Part of a small language model's weights: 3.54M parameters.
MLP neurons of a small language model. Each row is named by its layer, matrix (gate and up: input weights) and neuron, and shows model dimensions 48-175. Each number is 500 + 50 x the weight over its row's rms, rounded and kept within 0 to 999. Numbers have three digits each. A neuron's up and down rows have the sign that makes its largest values positive.
After each neuron's rows, "fires on" lists the tokens most often at its 100 highest values on Wikipedia text that the model never trained on.

L4.gate229:612489509407452498458435490577448523497408521488480534452505447467426481514466404446519514468411422599487470544482534398420479443528514461446491538566468477545443433482438542503545517487499501492435623505535473541490482475569518544529485582521490569465446559544536552438538479570534561520475562425409454499474549524518452537476528509557411595535401468541548527487435431545486519474481
L4.up229:436500507528453470603552525508457472475498532450473408528524462507473575541572430551572478465500554540486490479446541528484469580387489447479491468377528553613556459441541515446537452594467515527445555493406489399567527458470487488515569502413493528508496501555528507552477508486583502599519490494501486468523490545509521506555470477450508496512526494502609519540457418419441522511457
fires on: "st", " of", "ing", " on", "e"

L4.gate457:492543485467514497535482542511531473527504469491466500491479467562521305547473544506449429479495518473458424545572526456511459526491509539491510500547550522407472556479438410430513414490495518525458442445513581495560517499570559520513539461559452528478530562538472602487494407530494460543536521550552550426524554466583524481490505461507528491538508519476530487556464467543504463451441
L4.up457:595546489507544390475491521472454506513445465422517452524406530475556442532410467422450464532516461539501430495539578529433539529529461536523583535455518504445584498481541504473549486589525527517570504481488477445458554565556466523517478448502339497550520530496578445478482571543477434472543538541525600516449521454477410456428576509634522558587495537349595468544487433527551497454630
fires on: "ic", "or", "ight", "av", "ft", "ep"

L4.gate379:468503472524579504508528481485497460456509500498529548592396553553483423412493579504463420451527587505523484559497409515473445486494425477432487489480627501509539409371541502513481533513571468479587428612481477520460491470502558537496447476593548502544573600505566475462464458507561524519409530455511491397484470524500503401473483486414500513528552497511497430550450437511528554486515
L4.up379:490503475476470530496542580486494458459447634577534538471453511401473527432495462523445482480504468539520492573457410557538475466423436506502475388580578499435549548469617522589539476387482451544581512531604437444513547513519497505484476408512516454527457583469556438451448419576479499593534566433561444513425503521517549371497459501490465534443547498561475563552516462431490441514482
fires on: " L", "L"

L4.gate176:497508560534463426529517508517541513443463544569467454495462552510553460608551500470515492455515570375554456477518491561470506453585524443448470441411546420510520536463486496497467527591514447576519477507459524510628560458543456466588556472537428473565492486517510547476461513447523538556562543475558512485460486467500492485517408570538544500660593526500567537528478509537519466438428
L4.up176:552519591421596448448509507442481406450499499593516517556557449513545508559465541514505388450474516535518528528523503570532437442528508535501598486401533487395543494416496538525496511527477480473447394512377539530580496441504490534432439465451579485395456516458480510512447504499569486456514434452419496521464442494511479433542459451578530487448524590550514503490507513410510462484521
fires on: "ic", "om", "er", "p", "w", "or"

L4.gate187:539522503482543454555437495431445481489538581436465467511388488549423465473541531443498542519439510436492435591573509501410456568501494544553472506509503453572567436519486521523472545448467555495507463514483550501464440509529437459488504543472511522438542504554609468465484427411453423509483484455489509533415491523467436530530466484480535503486493523458544583446387563541527411500547
L4.up187:508489488437467477651471512502453501545526476428496525550496455613539434479518496462492481539441468379462488445551504466570511594495547507550516494513582573504511483473418478536470540515488397562494529459462563468480499566507607505595499468407449605448465440452448528511493469513512495439502500513551519453439539500511397517504501392530557520493581539499531650552441584522510375546474
fires on: "ed", " Ind", "iv", "er", " med", "at"

L4.gate115:492467539516475497578486433528589508447493600494510454482482510499610473533418464410522518605506542528495607527535498428566585532422499472554413517506478516486531421341525444470550532465504410497538430484483489544421423507507497454485547395540575556475474490550430531438468497564509453596582521487560474564404541558536556576526480497544485582487538525479529498521457402483402417529506
L4.up115:487614511551499496508505536536513500412488508517480475471498551455571447525472552438438434562469499482467495548504467512531497510520511484447524607595468538468445542554558503507456400512488448466491542595513511503540471486476402520505521519449475474493517612548521485513391479475591572512524576386556510561427447470437569484513450484526562520535484611511488490570509540487500376522452
fires on: "1", " L", " B", " l", "er", "ect"

L4.gate360:485625534533552458439476527509534473485457526565495543492512580536517518607547529536483508532564513422411430522504545499471556541457481552576420483488531501539440614567556510402505525460586468480401560448508484466460510576594507487539428460507503504454526444517493436587472528541444461443556496531510552470536487549562500524465597516503580526433456582432534528539491432562380546527515
L4.up360:499476473506557500535429480498478458470454563565520544552573599589521487541542558463445570543471508434373515586461504548427563479534476457567534438499473578531537572516511506575494426518570509557516514423558529523467526546549529532503494474496495588503540433524575462531429493579507531466520432505563571360452569423510517484480516500492582575488490516493606557462487529526417560543475
fires on: "ro", " ro", "et"

L4.gate248:362456471429459488505517520566425491475425488490472545539509588593537550448492491526531522515421475561548501459396542550476409542522468523459516447503466441558554497454605493521477525466518460600413516561510486559531426477524466432387491423502484510529551391460528548515456513466595510503549507496529510587555531488383553516467478545495532446510598496480429401456617496359472501515491
L4.up248:462471511462412519427480413455459536509507427420488468471484437520496505477503489665489408554597457479449482566481504474393447493419437553562531450594520623503507438517544500567518544557462509449501533465528529537547470421388496429436463476479523549481512491492519566499546499455530446488513432459502436500491557455552554546533493497508483463483494528600488482373505501537504468525455
fires on: "'", "ist", "D"

L4.gate84:573549455549527479423519507489556546497475577396547603524401512515573481529463461508469483501506465551518481459428421550464492452481396468453453512567518463450405498521524467556443542562530531384508537506499591504470511523483495485492518557513575527487568472468496530583443518473503513466521593576479491490549517492584562502396503544564400512498522534459371535412469508481567529493476
L4.up84:515571526556608587429606563568529506469468422480466491476456522451445366543467506466401534570566514487547474538509449520585573494580583492510533472515475426463492546439451526539495426488513477508530531545461477403532500497444531460412464511544499537566496512420531481574548468561461515464510492546487387525502555392486557535492547608539468524419488473470524435536470445475526495545495
fires on: "c", "u", "ur", "g", "ip"

L4.gate333:495612459508492565615513490464504456512501527469547510491534452430465546499568461493461547515538407479478552475538483449520468472534508464555480483529467509475529479431580449432472481583523460496464522525540480506426523457513498544438599598513584407460571605467520552626532553467557460527557415420411482549474461518542484542454534598637565488536526448471489430493472425577484494504552
L4.up333:380528487412436430557568523449502404461490506570397523614539500479430480486437519480540571561523506465492574470509457519618442443465511506476449553581480558550385516470618469504479459551562437445545589565495409522536447486553586464527491515467515488515567578438507533557483409525466470474559514445508477482528456492546524527562483551507475504564438405488554507511518460475475539502536
fires on: ")", "),"

L4.gate173:564442475483463560432584499465479514488485491526480580468469450540542537484534436485455495534574536507447486441475503453459466533414494529500510529453416481508527462565500490550506540473501516419500570504521477520524453517552504516464460541459496470478399604468553491387429500501516445501554537415517471577593538518431486520417434606494607494507569561425515554548471519496531382461529
L4.up173:536504554477454467424523446379438508498525485550453392541491521594437586569475576515542446460468563508511491461531491435443480450473517487435519523527489485501482507555483457648534564425551533543637506486585497494468532564469521514520561520514452423438585434472516566468438434554461553475545593452535511502464518591504495517588488480480511597593479528500516354428468518517500491536522
fires on: "art", " –", " |", ";", " (", " "

L4.gate425:348518527454534477478442471611444585548477467455496407401538546467476558470520566482532585506446486546432462514463439500484493467408517491570445470536422444445556363431485440558570505483542485523501442491454557533558535493506508502528442421499494515413491507458492535415512493468515489440540506472485513524492590593463566552502476540534476474473473462450482511436545495504473484561474
L4.up425:422496438416516492461565495617492462503562567604588442510470481409492522476488492605467460526470487458506413491463512436605511478460556508493488475611491534559517505498417498447500545463445532536520504374448550488521575565467507485584517574439471475448602528544519507451464556472543517515477610523545432520503505526474493528494520521470519419463508403450508455485438514548453537504489
fires on: "ia", "land", "y", "s", "a", "ce"

L4.gate442:553459532420647519407566467573472534433429410513516538539509539511446535608550487538511529407552452474445444426497595450435523541517507554506567527390488451476510522544478433513485551508570446491495438459475514514623551496429513528585498532492516448575580448515558469550452460606459533552601498498543514585492447513491622453450535485531534497493495583512518428422457521509517567420509
L4.up442:489458515406588567497468564564525451439496472465441416525512490535617482480579539438495587585511498481480517514506518478476568569475468463514541538408484534458498601563406506384543515523553562525505456519443519480595505502430604408528484440451464479531489461542471484484589460469385471521496548488466547562528567502445456435491525559551485478463483478553432535516440412578364527607514
fires on: "he", "ro", "che"

L4.gate356:545532608562548550479640482436474558408470429522475521575547553505593521517531417559489523477482533638428537455464519376404466449466451577520544472435515517501539457557470527507458537395467516483606391483521396484484545576540527478508572520544507532453452511442580486526518452548459515503464495486494425600562481438498561461525522471494501476551461510525460530520554550526456490392467
L4.up356:497442566451487536454571521473490542536423492447435464470446450479524481446440503443435574493440475556561424489495445505560520477517613505427506544588470360531600551532467469479456505364508518479494614546517516533531555512500492503515436468568622471410388529480604548485462510463423542512480534483488510507573435496362535545545533488566527526481512523467484508457528491514490527478481
fires on: "\"", "art"

L4.gate395:568444505500486494504583498534608491520488540463511567443556512395385405568496612520489523541529493537565491473512477569589551467523547517498491495483579500536478512511510469545493472603474499413498509482436444497507490432531549592454506467528529531388540387471444582516451544531523577433553549482592468418576525542391514539522514514619462518487436518477512420546508473492463560510497
L4.up395:529466548514457475564463504529483497477536593459425546385559568498517438474537550471563536523479546538404457483578470586532532525586457544471594496441416533519539536439425542505536523488439418418502354487421386478485454511511499524503483478481459516540528428540388495570516507524548526554421602527474502482444475443565478410553530570471479517485522459534501553502412575558526482458454
fires on: "id", "ac", "ann", "c", "ak", "i"

L4.gate232:455555468459531522372522575505517515550531561507413584423477497494481509572440446523505435528499537468507556498559591466447550490525414457498454474464417510506517471558520542462447522501496585481577546524529503516475488500546518495382433429526539417513430540562533486504487505482470517625534504484494581470499511543464608481466475538435578387439500541503575505596521389497521406515484
L4.up232:527519379483585537528513401506467477493511494626449599509498579588498439455573506504495480517460436528494559586502538520479430585543422460583485467540478528476514600521469549510461520534492468435435479531461506479541446500536521570560363418498598464502479410497475441457513624505500518598524465544477613483504539423432502506469509500518534546476521561519476480498528367481472491496492
fires on: "am", "om", ",", "im", "et"

L4.gate451:504458528401505461586469509482503471533479461553513527582448580526521521449597487481538462451536492590505494589455523498457533480566549506518559481514464433490517517574477469469493435423455456476477467512447500605451495529494483512450469535543504475555600517507383478542466461541509474473455534551504543542418560518536555471451528453464462550498541490511498588493518442583403484465508
L4.up451:475482432463538456367559570458461462442526478496552475435424506535496440403546539496482526465510477515512528515446521501594405484569519570483506466528523444529495451520399480554547599473509517535534539530489493413541510485377474526480472533529518566529501416508406414475520407386516483434495529525574499527537549514414511490445462434457523480452499438548535545515649479445592527404522
fires on: "d", "m", "ed", "t", "b"

L4.gate256:523576457478599424481437407497510413500529473504562482561411404510533503444571457476520574500417488464533489544458581535394417506517386503467494448493448498525582492436537446548625506465555571503465457505529527545534527525567580524493539541513486601501475461476540548563490627515538464511414500510528495525430500537369553439570431506555484577496464519442455505496515521516504576549465
L4.up256:538478554478583519488441409539520463452523502594530460458576449471503463526546555498518466455491483512482525446533412364593534406565472502498525520557524473556521534496537552434496487456538474518511539515431504500538456474558518547508574513450552476522507578511520426496436424497529547499510472568481557434520438335585564578561468527506538540468476569501483456458566488602525486503484
fires on: "f", "re"

L4.gate502:459601554459501487522507465521419544462447557580575547463490536542544580501477557546473450467449498543432483525445489472545545506506477459559533537462473506541473456509561491480462451570589537450455540504439415458450577497506498574409532526529555501583438540540448492554456598546513488493460525506495540531577555437611498526471393470546540512529498493516480537343558446560469456478519
L4.up502:370581545458507529402522581588472539503467571547502491529495590479502487441540435464561484490552420508453517527517462564610489492444508526452421510512487442517444450519511449513453559519499445492497469549524468535438561470548571490467517543413432473622488543517497525504463500480586493472577513561547480589491446511495454524503525570466517618478577532462552555455457525538559536494434
fires on: "b", ":", "we", "-", "est"

L4.gate218:510506554562466548446491503488422523569430469458445498428527455498524532539563523458557468557446411488419659579527526541567571459483488541526488518524491539534570542486465525551473546523486455496542519429504474522487450461613536375489396524584571453521517558458418411591491500523449495467498517385576450437585477524621560516460486522532589524441467587609545495546401478468545427488475
L4.up218:452351429501579492451426510550438507628540500508542580466543447462473502458526463546532493482444535483498540477475610497551565532439492480553464431390530585573584455536499483470575554465424535523500464439507518606521463536585431461462534471497432530520526553411396488557524426470525516522480525493575499439440541529586500501521495514476518518497530515485448512524546534428503447402531
fires on: "ag", "on", "ang", "ill", "ib", "ess"

L4.gate37:549469472486441455468514543549529523500499557555521558515604425472571457438426621438526477545540498475485491463438487533510521439463480499389643462506539526449456535470442489552507545536505463464440531510514539569457439526525515601590531589517440474523596543545533471575461517579458506545502477388457545530499503503518570558428489379594503529495484545503504431566502621562456423534527
L4.up37:551566511502544440451516464511580473482529506504410500410603465511407496469465606553553489472527516474601476539514543485551576500519573485418481508493530465528447535516406524522476460507425452465486499487533386546448440521494432483495466529471430461443433597545482528512466409465417501513522479399531578520473474467567506590592528528579457602552422476408518508565527495578582432520417
fires on: " Sc", " sc", "c"

L4.gate486:465490576567493572473566527523494512452530534566527437571491470445481570451419473488566484440531517566459587477474554510514539506474558504557475466478538505570411491440533479496483530552569537576427422481492481464484566421535595476429504474457453487435420497608488502459524488561477435445391552502536515473525590402588567562426499497457507459563515610477509453515546482409625437507525
L4.up486:552508418580478514470449479516410527495442471548556498570496484487549474475504534513624450484527486487403473586465521556463463584406491532489529497450511485555564468536505531455487490497498623587487463498497543510526549547485451408473438562439507482509576493448573477469504563554492420503465580314616557506494522501507534537507446602569692527554530583531410402539384495466483443556474
fires on: "-", " ", "–"

L4.gate83:529622514486471473442525580420517507483575486613458478500472612514577430509470514475437509433530526540426461485473462525547576460453524478476506519523565543475547502583488473466463447500564478451573425445466535490551505482515510493529534476488444460503560589514451537479451510508609500542561513528492522523559447573443429471558409454499536529496473517558547441477560467632514414506483
L4.up83:501612530464455494560444484443503507522484489486449455516598514423496494550472502478460412416502541493575402421580502450538605435530453533540537529432500476512484523454551503436574457564490519414480480469423505543621460490545592530443456514492464455511468427479524480495535495514518464489493607528516444529519486553454490477535575496543529541521505589551618492590488482459473536463452
fires on: " le", "vel"

L4.gate247:540575451616444442481568545463450552464477525483560507580489500515408540457503594550513524505509508544482451440516388608579566357498473509518522491571495527540515407546503525573451524488522441583455536504552459550529477400469507525588441507503549520474534489545491488504443539432571492481532515534472549537468464589369498489479472488439557545493400459481517545478438443591607520550440
L4.up247:538493530417559475502513504486462579531468484469460462500501546454442444461520525510412489521541510476442622566517563446547431490497474532538452535463579487476463469509419547531503470520379508426483415453433498557494510595629529395486516476594455563434524521505470518420541484467398450534611417574514463478512542485391545481530528516507504525554487505371534461488434497520513566522370
fires on: "ot", "ic", "ent", "ial"

L4.gate209:486543517498544508548414492562580472500534519537514510526516575506323523453545574436465559417487498542548484619420371471489543514502521452574556587500480647512516513461487490537458504520503516459540555388434509513477522557530475566522471548570571492469442476502448471476554513513465480551494456562608514538514537501470548464529441489506490603525404512445467548548507505501479470536476
L4.up209:473471476570423457527534562494429484462535396368444479503531525406457541465520477493574491532495442505489484546369487578503566523508490482522548586514609547576558551517480463445416380524556559478560573574505509458490504547471596549490528485526447448548519463482544558527552478562499554465567494529495564448554516538581470409485504495556535518431533516492539490464556481493442458548422
fires on: "ed", "et", "al", "v", "il", ":"

L4.gate126:500563548501491404457398583599478493551473413496564606487476415437531405553490449385591557530479494558492558454508569513508467435444544570468540552508490495439552488509500537449486555468474519527438486528502502482546541512562619591555481436474561467517538517535454544512514482516550531504462388482436545536551483460587464458480490465490549475526554440424500552481401474556611579480441
L4.up126:598443458438491580487458637489470494553549469555482474462417410385577451455482538477453449440465527447565508474586535473583495554459499545408436551467510514533528515470479456489431493389511597526460530511410495524495533540531484514449499474570499531532527516577532448514576524452491560462555492494413468546449445542513463549415603555551550474490492545513427516540428502587493488470502
fires on: "os", "ass", "ing", "us", "or", "og"

L4.gate164:622446546506486540492452518501452574530457495569532495590430403493504523545469506461413513517490514451574501540564570503528527467553573567547548553470489543509504535486378520533474448461522494471563491452482513519522555508453536504444563452476577351590498552579537463562502477489502604433512503379432466505501543505499497653584510553505466525515528540515494525489479451404556430438533
L4.up164:546489568470508527424421640508456523400459447528540489500476503548533459526447522553345428512372556486446534491431587456553472548571463541514497514528527522479435438525433437447464431424403385493508467454480465535467562467517520480512460485544457449502529493485516547453564500445497516518483579411541522491507539455481505492504439506442468418562550468591595527579550611511565518457494
fires on: "o", "i", "a"

L4.gate14:489388521467442487577582414545548406471524496509406461515518550475425436434435505488483417499541497452555460454493476436477404496521543512458508452409482570533534531528428538527592566483612394480513498654452517522499501422453554545501513461637415500493465561526401522544507504599481513551555504490500526522462480520499603470491529503488519508543510494449510458499454528508426544451502
L4.up14:485470495520560517519500494494524348524431467491330533566405447499460552473421532469464525442485507537575561458538457461416482461487488499465552490495496519486520478529423543466439494440582517391471460565397406506523456441578522430423508565496489553557516510489484427481425574472490484553497429591448544513575568489530569487596465500568553543490527401414507483466441548513425493538532
fires on: ";", ",", " and"

L4.gate361:459456556535428515381540434462505551523534518545554569461555535397468541424453583445513529518449458484411493465486435497497533525545515442516544527472413562466517458460570446480492541506475443476455473531468444564494518529457440496554536524528565529548516516515488507458418388490482516582498520600435507460507537508432592376499525419579574533570536427521517530462478473405485510520542
L4.up361:462522346504547529506595574445468415525479385423532480580494443531481502481508447503475505458556489488533578496449538548468565465455584457588519505596523497466567553462421520463480451434500555520519400476483454529479587480578505525489573427461508461439543500637535550564529489469480458564532454408474490485603488478520448468514459454559449514490567511485538523472555487527383451490450
fires on: "ers", "les", "s", "st", "ic", "ics"

L4.gate196:481494576469467549509557485499505412471547551614503486445600455447474475524529595514491425505415462461517421451591467434529518513508425479502532551554528445468437459504470486498471439480563566568413532555479518479512521467450543555571480441546487511488430604547472542402486517540501468451546458536551459468507502516468490497424471473582489529486457528497426463398493485438531587437522
L4.up196:557549469414563482546439433606576511571533437520408497455500453469417526510391466528518354508507476483539482505455480529447510421450503450474620557537499569440499459497477503463502498453472490532474432497461518396510476597617573466555448533527606471433543499442448404449482562504524483589423535535492458441532516508505516479503441460504518528542505469463525525548501503496406559561563
fires on: "m", "ol", "os", "c", "re"

L4.gate45:547499488488536466612504547490623460586525508531400500496437445530451566402524485520558451543478491524490453488408465558463486492498569521453484506532527520507494435536538438632581498581549473472499486383509460514583390437434470431466473515574575504387565386559486532459495473529550537455497475550447522427571518505461508545496523503489501437496524499466480577508451531450394594497522
L4.up45:434540504528522482598494443466516527537447543536452521564520468460528475546591496524561547578421387487527488509472507422498458502545559463486462536585563400531518525483507490478400580495509561511589525567549521438596502523480457412473538473485556540518468406509391517509479479590465573376480568569481547435457521496507449554507436408431490496590474449452486595462512553449508554503540
fires on: " v"

L4.gate411:486444454385509487411504610500471544518490456439609548523541499518529453500435499526401530496486565431473415490486554464555498509571462453462628501422542490501521594437483503533507511444550572573549489487543590488535485414485485522451555491481591515491552622572595529436436529567527539534564442467625540511558503533528494512436514543592476520481535441488484533431468465559515460433474
L4.up411:541539498492426450476457538449580431439472448458488407394474483474522569558531578439446566452536520496462550485485573530613471517451511499487566495426483438619497485496422578522401519438498501425500417550499590472508495540514460495409519545513510490484521527505503473464497511533542488598438423516523497502412480548536614500540454500462576530515415484594482480483500555493534468572498
fires on: " co", " Co", "o", "-", "ep"

L4.gate228:400540432420511560461505578525437451464498514580459387478479510549558617549489464499476503465488386427497540444485445533520598502565476479519502529461440469566543498444457545561478506547559613483628552444423466485520505470490499524495433507593493506503454389474499553514462540442535521422476524551386508565569514451453485533439489518493532446512520560543475517501523505525502470465505
L4.up228:474390462517519565475500562556476420499500547548399487455557471493513455444462455449470513427496542498415510465571563552481522436367458527445517432517546501518550466543464556455499499568410480508582430402474494536485524476477521454536455558526519548508547455526499509461522584537462403470481463541514570461432488433498540484516560509485463427537418563462524556602515480532523592538424
fires on: " app", " Com", "ep", "ri", " com"

L4.gate78:496435530483591495449462540450485510489505443543492644558517364426442471433390577596480478419488540510536489474525542387406593487468542404527498391462478521483504515485500500589466500520553470472467419493467465528480527478452467406542438393444509508580611523467573490555524448508469513522559472427486482516526442490458454560466432482580478557513545451464523490508435530491491520487464
L4.up78:574455449493484453402506454447450518572538399531468438481540521476554562465596470493498459518512445516521425541416553413538432486463506516554503498584421594590490502418485506563534536594401608564435539446458455505499559513534460438536503464486457507485535470492600511586481555586533516496531547523517543547481428510480566538490503509554517523500413496520460514489466418511496513532439
fires on: "ri", "u", "ge", "us", "e"

L4.gate319:530492421517514455559495502519507480516451550508545471552556551431601476523481514455541563499500538454451397538455571525494459453513463500570482511469492402596460503522465556473469564421491476508594475473457497502466581468534508468473562451567549449499541553404517472461536470402551603466591584412518603537512584590498507663552479491512555479489510536517512470522495564510536489477501
L4.up319:621547445426533414530479499548573503620436531481468512559450494514551491580470523475480521572547511518569520576540517514518505548412503446515446490493566499458526485531493449523547441593367407486479480463500559453613547478482460439513490448501449521470435497515479489476571497446486557431404549486545517573455498536485498443496505502449569524515511490530509449595459519532394544444510
fires on: "o", "le", "ia", "a"

L4.gate496:530472446526428515501459457466487521488516553480522507480467526528477505419489445515572437397524492414514434498492452527535476451568518629590532459571505488551509540495463481539420458465540552478517532510448607478591536449502382439435489504580505435422508454535535569469607513564542462645527475538540534468423443536498545455495520423530543526428466526439479463467450410400509493479480
L4.up496:564497483392514515480467484501514563466552536541533547463451479454447465463525477536541463463463537518550484464485442522526462472457445581525589447546560509528471512499516522496538461482532531503501510592485487412579624479547449544459531477490539450583483501503455518465557563497496516487541567598566617588495517556463604458489480543388541519568538443449450533439398449462597608547505
fires on: "-", "–", "ley", "p", "el", "d"

L4.gate190:467555562517526573474544518513436496577570462543488545470483509455466562561424525476521475466462437513416504485612431454507523530535545496549556489543548515513500490481435427569395596614554481526471458367504510452552582535425503613429457478473505442496543507443543521415534397577565472523486509487428470434497462458521491477516475412416548457482487541466522561511502560471456599542489
L4.up190:543441545443523441461499471448532415536475517511433380607555450526495509593543522473534486462545569612471491513510534505448500525497496473539522556558529482508452629506419492450380452562446405476409616489530518587500543520512518496568467453654492484492576428590499509478501420526505497527516455438578524517421473469485607495550546541530585549493586403473493524448527441526626570472531
fires on: " de", " De"

L4.gate180:467449511477411530510559541414544512524400493556422477498521556453482492449501462468408503536531612498315478476504495462428475513356476489511520471516529516529473403487464431548555518450495459503495464480492409511501449532608484510502439406511566454470476466466449501539453488606426499582506573459569520553513472547420577323478511582506513448494500543534543521544539517528420528404434
L4.up180:576445484555498507565583506546595474536467551377481490450359444549536539555449511452469447520556458546473490509472533574452498553452507411420457533467538481553498430521493546530510558519554500452539520508445498356442474444446417566419450395465531446461467561462607494464383540480494474540481426477521527517593481482432554513457468493513505492530483543505507528588538438500443494541526
fires on: " ", "art", ".", ":"

L4.gate212:461559413509447511460530526532523559480457476559456601634476455574458613486543490550601551514573510511480520396431509448438528520510468472490437508471539477506427446464427522430523423479511553529522595549490535533449464519392555564546475510483495556572493428552499546524481467553429496437547530467509597543519619509537560486502615447447505494412510471486436533460462454564491507473366
L4.up212:470575421497534476459499458484504511484450507567431471627563471400507635459492478542512518487593515467466533486466553393450536406480556488520473550526518468484507413523423580486465508453531525478612609520487489505508517506495507566497427463509482537602529431551511541413518393472521528523453568423501476585482468478546502410534545441560527575388493504549552562579567582511484552523468
fires on: "I", "A", "d", " to"

L4.gate482:505498522541504490489468484504516503569535599492499550508572468484601488562482543550551496442599565417521442465486500476546427511496409461481482508523441467533444425542406516499454513477548552558493543493535471426513429613510524503477388531481434528478438477568511512485471485546427439528585578523552410541447506384507614532439530422502538508449460558442574569483436442455577552509425
L4.up482:459505590456534523509532608450557524462477449435534458545508461478530451560497469498555503463501637458429436506469451527445516474515490510433476483463541500364505601510486527485504390481504474570501551559423554418501535579459492460578535515477489423468478520479505533486517504540527528457352464542459539499490422440550590490453536617530458486556506508595329391476493545525567491468488
fires on: "-", "–", " by", "d"

L4.gate28:481501520511531428501563540480489493473454393514529496537516448558512492428498444610476601532515396472504517483552563405474479483458605595514520479427520507492536535522537480573462511466427491494441537494414525545499477514543537382575421477497610497461495463554419525451501525436515373442501545601532565553458467386489494512560478449527499612473511482480504494564474457495586470524548
L4.up28:545488535525533542491469553542454492439470451501396457511621383476433532505492529453511434489549518481484470530513623468498468537411491570573578375570553501503503493531476466526612509566519620475472490577522581520569555538409550470443422563481578466537442425499566477472409589532506468472495515483485404534566432495482450416591411485481400518551475469519536524484538460497457490491570
fires on: "u", " bu", "av"

L4.gate363:436576606489522522534477438445497513510550518520501472504500517530456586487561553462538419568471465607466579391421491457490495576488565560484558515556463444517586498490449492576519435446468516457518454414510474565517533520469495557493445506561390565505539459604607570443464554539492491572429483532476474518422515474487455597428516491503513508481470412518476505523552577412474478563438
L4.up363:431438493483507545506479483462463432530492459562499452517531523549361517587407494429465478476482589499503609496456542561509485514506590495519503473444551525493452487469451493554543325453572494417518549444479545557576505545505490553558432516506418465480452472605446491567346544552501565458501483506556437503550514512484426581603494519436487569475518536524483551489488473499506448490436
fires on: "od", "p", "e", "a", "s"

L4.gate3:543488462455402497499503465509390450480472413462611516547458562507520606472522535536449461506467402463437436492452491529568531493588526508544542576531443394564503515493511369557486443543527501477506469511494542479508551478489455434486447374477436445573514488478501430436527514542561565551591576558463550538416530497508534540540442546604385489530524551402488456528418524491493503488482
L4.up3:498547591548466562398522465458557495481485501540515528518494443476451605497496588431539446525500628457442480494493477376537442531406551546429471601453536499547492455596465489506554458588447485462532371578586512500506516366477480456464533560590371504483482521550477571542564535491438534455501513487515457492527522482563581480622482520480488536498443521483538551543442544535588625472567
fires on: " reg", "g", "u", "ic", "t"

L4.gate111:515433537395471551457534564432460465503449419487466574518514561484568615559517453534560459486491529545414527507422595473578588609493504436500502456453480497590475472476519538559456527556464486478509484469482423505493524464551475488555535436584439550461531487419526438449614577542496526389455563477444483443514466457487466546470483467588556502470456524430440512553551521446531457450505
L4.up111:517486495539466476477483523524488609538545469511511481506499546481424460487507569528477493487503490562503491593545493437407526435535479545497492495401456490505441485481550410449476518523509429417448490490481521480625443421589490552581580387420534436479543473533604532411525572537457549433450469450456529437515485474476510526544605499483614506487452544390539514499470457419502578529505
fires on: " de", " rec", " ass", " des", " dec", " le"

L4.gate241:489507469484500508461484500516530530492451511508483466515516434524590543480520586527578497462455491478480437492537444524606542449416555439405451569545499540534588521435529463463473492515574544445569556445478504489462476547533493459554496418514430458519555449503545514533496474438537483501569518555509545503499461473460478575605376522583492593548511489520469493519652470476535569401503
L4.up241:509447460573470487488477457510515487523456522542379483464484472476596552596514438500338505490481514510484424509525534427514617547472502479477520522541522481464517540529478549648470506477441462571483545497448407495602514485472618488503502432506491466491488511534436567518615444520470516546567527417456471399533591557409501499575435542510480511537556549451629574561553521490496551517464
fires on: "ri", "ie", "a", "z", "man"